Weights of a small transformer language model.
Size: width 512, 8 heads of 64, MLP 2048 tanh GELU, vocabulary 16384, 70.9M parameters.
Architecture: LayerNorm before each block, learned positions, biases, untied embeddings.
Training: a variant of Adam for these matrices, 739M tokens, 5640 steps.
MLP neurons of a small language model. Each row is named by its layer, matrix (down: output weights) and neuron, and shows model dimensions 202-297. Each number is 500 + 50 x the weight over its row's rms, rounded and kept within 0 to 999. Numbers have three digits each.
A block is one neuron, or neurons of one layer that tend to fire together. After each block is what it responds to, as a language model described it from the Wikipedia text at the highest values.

L3.down1310:472559509517522489480444532551483589504634467594565479484454463231530500451498530533540490463544439486536495533508581393478477440464491567506501479451448525472526567440564533530565560383445472475470550564520497549483381533470471427501562510525437460505477538473547599556548549409496410498
Responds to: Infobox and list punctuation. Structural tokens in Wikipedia infoboxes, lists and tables: line-initial bullet dashes, colons after field labels (Family:), closing parentheses, final digits of numbers (18.6).

L3.down497:530493487494575559510462526497441474409364507422475466474502476572552532518569463537464497453400474531460554493494462535565531523544511455493604439520547436562502434534444543462491464554490522561521461457515525469552460507517532509435487464476516576579513535550443522478448524474540575515
Responds to: Word endings and possessive apostrophes. Word-final pieces like s or y that finish a split word (Olimpiyskiy, Hardy, backgrounds) and the apostrophe in possessives (Monroe's); also restrictive adverbs like only, mainly, primarily.

L5.down228:545445429579507496512529542551495526563437492616500471437579448496522501393476438548605421463467459496494488484467476499440477512529491531530442498514470447494447564492476506508565545509576474526389487537541429520503493534515521516502489431493431445479511570460538576492496545476500505488
L5.down1078:324553447492537455478496480466463491484475648502543472481438505484499476486559391545418555612508483455465536439443429579560512570464532450455490495564478571450493464391503522499522448489524477445490507456520498513536473508461477509437457437506432427443439457501508519524457518526508489506
L5.down1248:521463499539523540517513471480519499557586537534518510455497545507490505527513450518530536532476500457438412514524485516483477514466585484457500594504571488505509468432494495470476553506516497510538479458530447451525493493645530588407509554523543518554509514485451493532447481460485540473
L5.down1675:611513484524508633505559453544422526502489464532515431434513525487497497476486597564528514445504611465418484536607503493423479443549575538532457437467526537536534477504511470576546482497477474467510459564550470408611522458538528476526491476487528503505418498498581519524397488466620566516
Responds to: List-final "and". The conjunction "and" before the last item of a list, strongest in census percentage runs ("and 28.6% were"), also lists of names, institutions, occupations.

L8.down227:481452492541403484490579466523498510589482533494421485559514458441442455519530502474537463500568562435463516557536455492390464535538542487559500524554543486570425449513519534427537524589488426536556573509442402449519457467411523477589432575660569540464519502473442477591550585571553511402
L8.down401:528491391488485486471536530492523519491436530545508540505546458413472454541570512473513513450501533451478514499447453593520532363504459575548437418393609566598405456618501575443555539539510558494516526495535481472483450471481475492510436573532456507532498525524509521486561467441466516451
L8.down1044:546443369492469516529604562569548467515519523493504346406520466522527493485582569444505463519486532515502547543567510508610603536574443503576456606396489504526481490513404516474415549479488501412413442478498408451447475464510516559575486524482558514442528447487475616532507518491444517508
L8.down1302:510460474511500552507542587516519482578481557561606459580488440489472518487539518474570576460490551545487569448520440441514448524493510391524483477543491574555523486419548541423461502615459545449429498454498461516486488479600427487513469506514526480523466513554448463579511535615454524459
Responds to: Proper-name endings. Word-final pieces of multi-token proper names, mainly the possessive apostrophe after a name (Kubrick's, Moldova's), plus foreign-name ends like Qarab-a-ğ, Cantacuz-ino, Jan-ei-ro.

L8.down263:481499457597502540506472497457497464543526499513419508575529437436477424472490473434490484540459443444525501539456475525528465548616498537571482529537599441542463502522527486536548504508493548505468419523509565508533542500575509439460434439547530447516527462494501454488498451585437539434
L8.down440:514534457458458511447469610331461496505533444486382568556513508529481403513413518453468393534458430454441473497579535499507529431439466545454512466448447471462538487467482530475493502546561564510536471521540453468509474599490564527545451432482551471558444514520557477522459473530573517467
L8.down519:538445514527483460469497524491524467473464410471468483504530517402400441536554485503467397527534541457385429491482462469484504514496511527547410497511551521590449523509599578515614524525420510481538544504408368577496528541431482447520536511560476511494480579496475478604478510529531410492
L8.down1381:427561451611483438468438507475481467449505486463445457532557539481497428561436475518525472496489475367615413496467558512516495487510586559550521506532516511466549512555513523452521515465551513569453578505514522467543471538482437475488422413557496487454544493513455425419523468532428538475
Responds to: Surname endings. Final token of a person's surname after a first name, often a word-piece ending like -man, -ner, -son, -wick, -leton, e.g. Hoffman, Shackleton.

L8.down205:561481449513561511520525560457463450410528448581454481574497471444462501397537512516449519517492503450432474544429495484428515388478427522498538471454501519500518474487505543530503424485525450394554472567550484527547556564529453495512542463513432576543546554519504449578422539395555484454
L8.down678:422471477440417493483503572503489384475505481466554513507525509474609539418599464416467563511459595529464543500467468474574509541480477448500396449545468452494492460490450533510495501467513522490533483507552527571509471545435581490579446464472548485525510525509424446504514519480444490530
L8.down1143:388545471508383644500433522512575497572534510516483411480566487507579416435471618488524447492492420520502516474484534478448494485455527484455531469582440565528477539513536442371473537513572532619420447548418467518607536506437520452521459521503575479547537503515486465507551521524455501543
L8.down1972:444538440549550478513476508499517527502519374530538512490511559493496505500517585543517502449506574477483524489514503628612510484491484569505511466483444462521547485456472588554414515445507510475500491569454451513490494544532473531531561473485532583547505584484502470472411449564480411521
Responds to: Slot before a bare verb. Words right before an upcoming base-form verb, mostly infinitive to (attempt to, tried to) and not/never after modals (could never, will not).

L3.down758:565473442467443514481528466500531420553407403554411462541487501591377471572428399609469342487537598547500438569445425473572551505475563493472486494563548454626560437574570520482535444431409485535541476487501475481477455497429484427459573470526477504505429546516572556545568521493430403542
Responds to: Word-final name fragments. Final pieces of proper names and abbreviations, mostly in tables and infobox lists, such as Ast-wood, Tud-or, Wang Went-ao, D. J-., Shelbur-ne.

L5.down712:449529503496513490503465590517478434549470514451560450508474455496530535506532491527505464492507498566504467497488392450501443453535443524484495436512424453525485477547518576521522509497528478453504473478550535504440527515407532508529473487488472477459462533517462492452624477472402530496
L5.down1145:444491566482505439460538585481498484415495455451464513512640509505466466499423479500554528478378444424541534410452588484524512547572418537468559511372425517505518471499524462503534524452554501479549461570481405552512499472432608536634494463486504507500544477533478547463424425561473522486
L5.down1264:436522562471523458414515522503434479388520435501518422518503434491563423431584506453534526496430650477494471426481567571476567447474484483484520482433506456535503428425428597489493513494465458468408565540539478487504541494469548532562488567480425599444584503474412451494499578490464515474
L5.down2014:424463470545439556590428529490438425596515536471555545487459493476515504478598483464493534516472516525543529543475404464455374568553530547507502367479442456584489524516510512506609554491510515529580427455476558580448499478498522474524526467498460465452493555490420441541565524562416500486
Responds to: Adverbs before main verb. Adverbs and auxiliaries between a subject or auxiliary and the main verb or adjective, such as normally, commonly, also, be, often.

L3.down1170:519509484483528543530458531480477476445360508467488459454467485608521521525519473489451517517395482485458569519515448539512536507511513456496579419514524424563482423519460544460495441533469529563546461436493521496533448498515551518474497472482525570579546557576483541484475506524516589545
Responds to: Coordinating "or"/"and" tokens. Mostly "or", as a conjunction (65 years of age or older, cucumber or luffa) or a word piece (Tudor, receptor), plus "and" and line-start list dashes.

L8.down571:495560505529659563434486541593471533517462466505524452416517456556493500412497480409489517537474514477491466499590501560605502445577467495493495478469558468500523530474526574534494484459510531492480538498508475481521460473505528461436561444485428570442457531523459579476550599453539538510
L8.down1086:387460442506480594508380470507461480515478504544595635509513521483507453522528478496571573515437498489552478502459475540486549497401561587488513518509482529580498459478536511503514482484512440523454495519537426500487413592582496533468418446507478551492433583456446445593509582488484492517
L8.down1431:577495453510546478469451517483499545641497468489511554515487572467571457466479351607504470390551474483532535508526531483491505436539506448515425516467543500491547487561474550532538504566471545496442478558460509492514485471512534463484591537544459459443565472571585488402505491512435529471
L8.down1515:514540471521517459453451508488561565564507520469515518436527429493453435520498497513539511533503509448410463519450489556555548449498488468393518410516393437560458519433418427545456467538488570538528488429477493449470573495495456455477565510499402590420552514545400532534527527433490446522
Responds to: Coordinating "and" after long names. The word and joining two items, especially after a long proper name or noun phrase, such as "Birmingham Post and", "School and", "Westerholm and".

L5.down481:564476501427452566514577513535474493388530498490422468547633498503533396507548507399522525516489515483470487486453532499573531525501570573541464583481481527441537542586461478412375504511502509617494483443517575453472486446584482502491476512526511495572537495520502519472519559433493584498
L5.down1069:552562448440439567481448444479486508362501433510497457528706450505500417468495481452542437489542550525616501528428475493528474507496439467518483475502525480561508453616496558407554535552552561493538503447504508439464500500496532464520449588524541488524566509550566437480473386554465572522
L5.down1127:463447533505454475492443479513478520531484472484454506520552510493555426421475403494495468497613533488392499536533478482561503477572490436508496403556456483530479527469532600501533484498493496448524579500513504449327516499472434584531455523516541505445472550548520482558456547513632560494
L5.down1672:589494466457435432513564482434522460522469382480562452484582415487528515561460522489434491500389467465534442562469513521515522542521481485428546403492501523564502540577422507480540549501457439481574461483547509435418486464435460423559524512486442507510498475546492423446452427561495524525
Responds to: Person name endings. Final word pieces of people's full names in tables and lists, such as Hanneman, Smith, Jackson, plus "and" before a list's last name.

L5.down163:497546465498504541484477459516473536436509406404448525534456510495603504482409400550398453550502571456556515475526484496466445543474494456513531500552537519563459460594549504545599493540386487532570545474542511565537511528516489377458501423541559484514426444541493510439584437608556479523
L5.down615:486535477555448535469443489528532469461494456445482506582552543496462569413494444489438537485448491456641509507408471412416491572532403513606452522623433486529488557535480504474554451556564496470436490516551483514481433476530515388513487560490519459580461455511495531568539455518502456496
L5.down1321:471440467498439533457515520469490482488507498489444501480486456512483491496562534557406448561483473512542516529512448442420553560549432409613480515484559532530481527464429588498477529627477490517529530608482422449482493513483538453506488625510490458542506437496399474554452476607548479529
L5.down1956:479469442615481474481533544493484450476524524475447600453490479587418549469498566487504455541457528546506436502491523355514428526532441440533562517449478430457429514497492492505550476427502502507492476378548491462422524490554515579480510412460459456437622527534480513493644456541436569503
Responds to: Numeric table punctuation. Opening parentheses, decimal points and en dashes between numbers in data tables, such as converted climate values "(86.0)", scores "2–2", and percentages "2.71%".

L8.down253:529522498538516501482512486458468501486484486481495550467541567522525523436496481452443531503491438429587537452383511431493480435492628474497533456477515432463584522420469538390503499543490475457455483604458487494568487607517465456513501584439520484535490512537505484457447513465527492446
L8.down420:621589520537537478555428548433433535394448509485516539543460473510502505469560559449553527604524460474468635389504440576525424479416550469489553522565426558494497581458610533464463550576522384499469499564563499494541507558529442373514538475498539487540513533528528450524410435542527507460
L8.down1557:487493535596494486518480571479333624457514494512418617498416512517473506429593546443489483482467486488494514457513425457483447464502516491530433452553577507477537446469512563496457504435478482544467463480444537526577437539423505496578657574534451519475528457526537572537502507447555542456
L8.down1584:583566503519521522476564496524463462375521495517509536593421478530466483436510543415481514600479540464448550515546586495634496495537479453518477539519485487507544495435546536526479467495460507466564448536425561498569444525549493570542446432451548506552431494518461516461501578401488549450
Responds to: Mid-word pieces and separators. Second word pieces, especially after "sec" (sec-re-ts, sec-ur-ities, sec-lu-sion), plus hyphens, pipes and brackets in tables, codes and lists.

L5.down96:430470607561482538504454543482518464527552372509462540506452553516488444485452438592446498507524455514506410509477534516441425532463523504495556480629512478471537490395542538432496509523457560485515524555491507555467494476396415501450507552548514495530377496531441543522451484534538406514
L5.down1588:404514547468505570539484488487495463471492498477462542511479541487453436435346347516526549578475416582511478504535531518401391513483422470484522561556524475558423541498494556417478443540602569448429567499484541613534512543469469534500508575549473466458491496557503470483481460550519468505
L5.down1618:513450520506578572527435477498538483511472554524506531476532513512445450484505558521407475497435469542526513516539523521367498484421484511474509455599498500600435502538372487489532424553479529496486507451453589519505481481444549415544498523510441366458458494487575484494456453554486514501
L5.down1841:421481542455438527542507491458526446433486485481489446435476511488490412426427457582415565513475462535524463484484431554431446473490443498430551437564459551656482499487438580457550506578487525554487594451463571621475469480497429467460539551496505442459473404569506454465391501555506424502
Responds to: Word-final subword pieces. Last fragment of a word split into several tokens, often names or titles (Supervis-or, Surviv-or, Morric-one), plus the possessive apostrophe before s.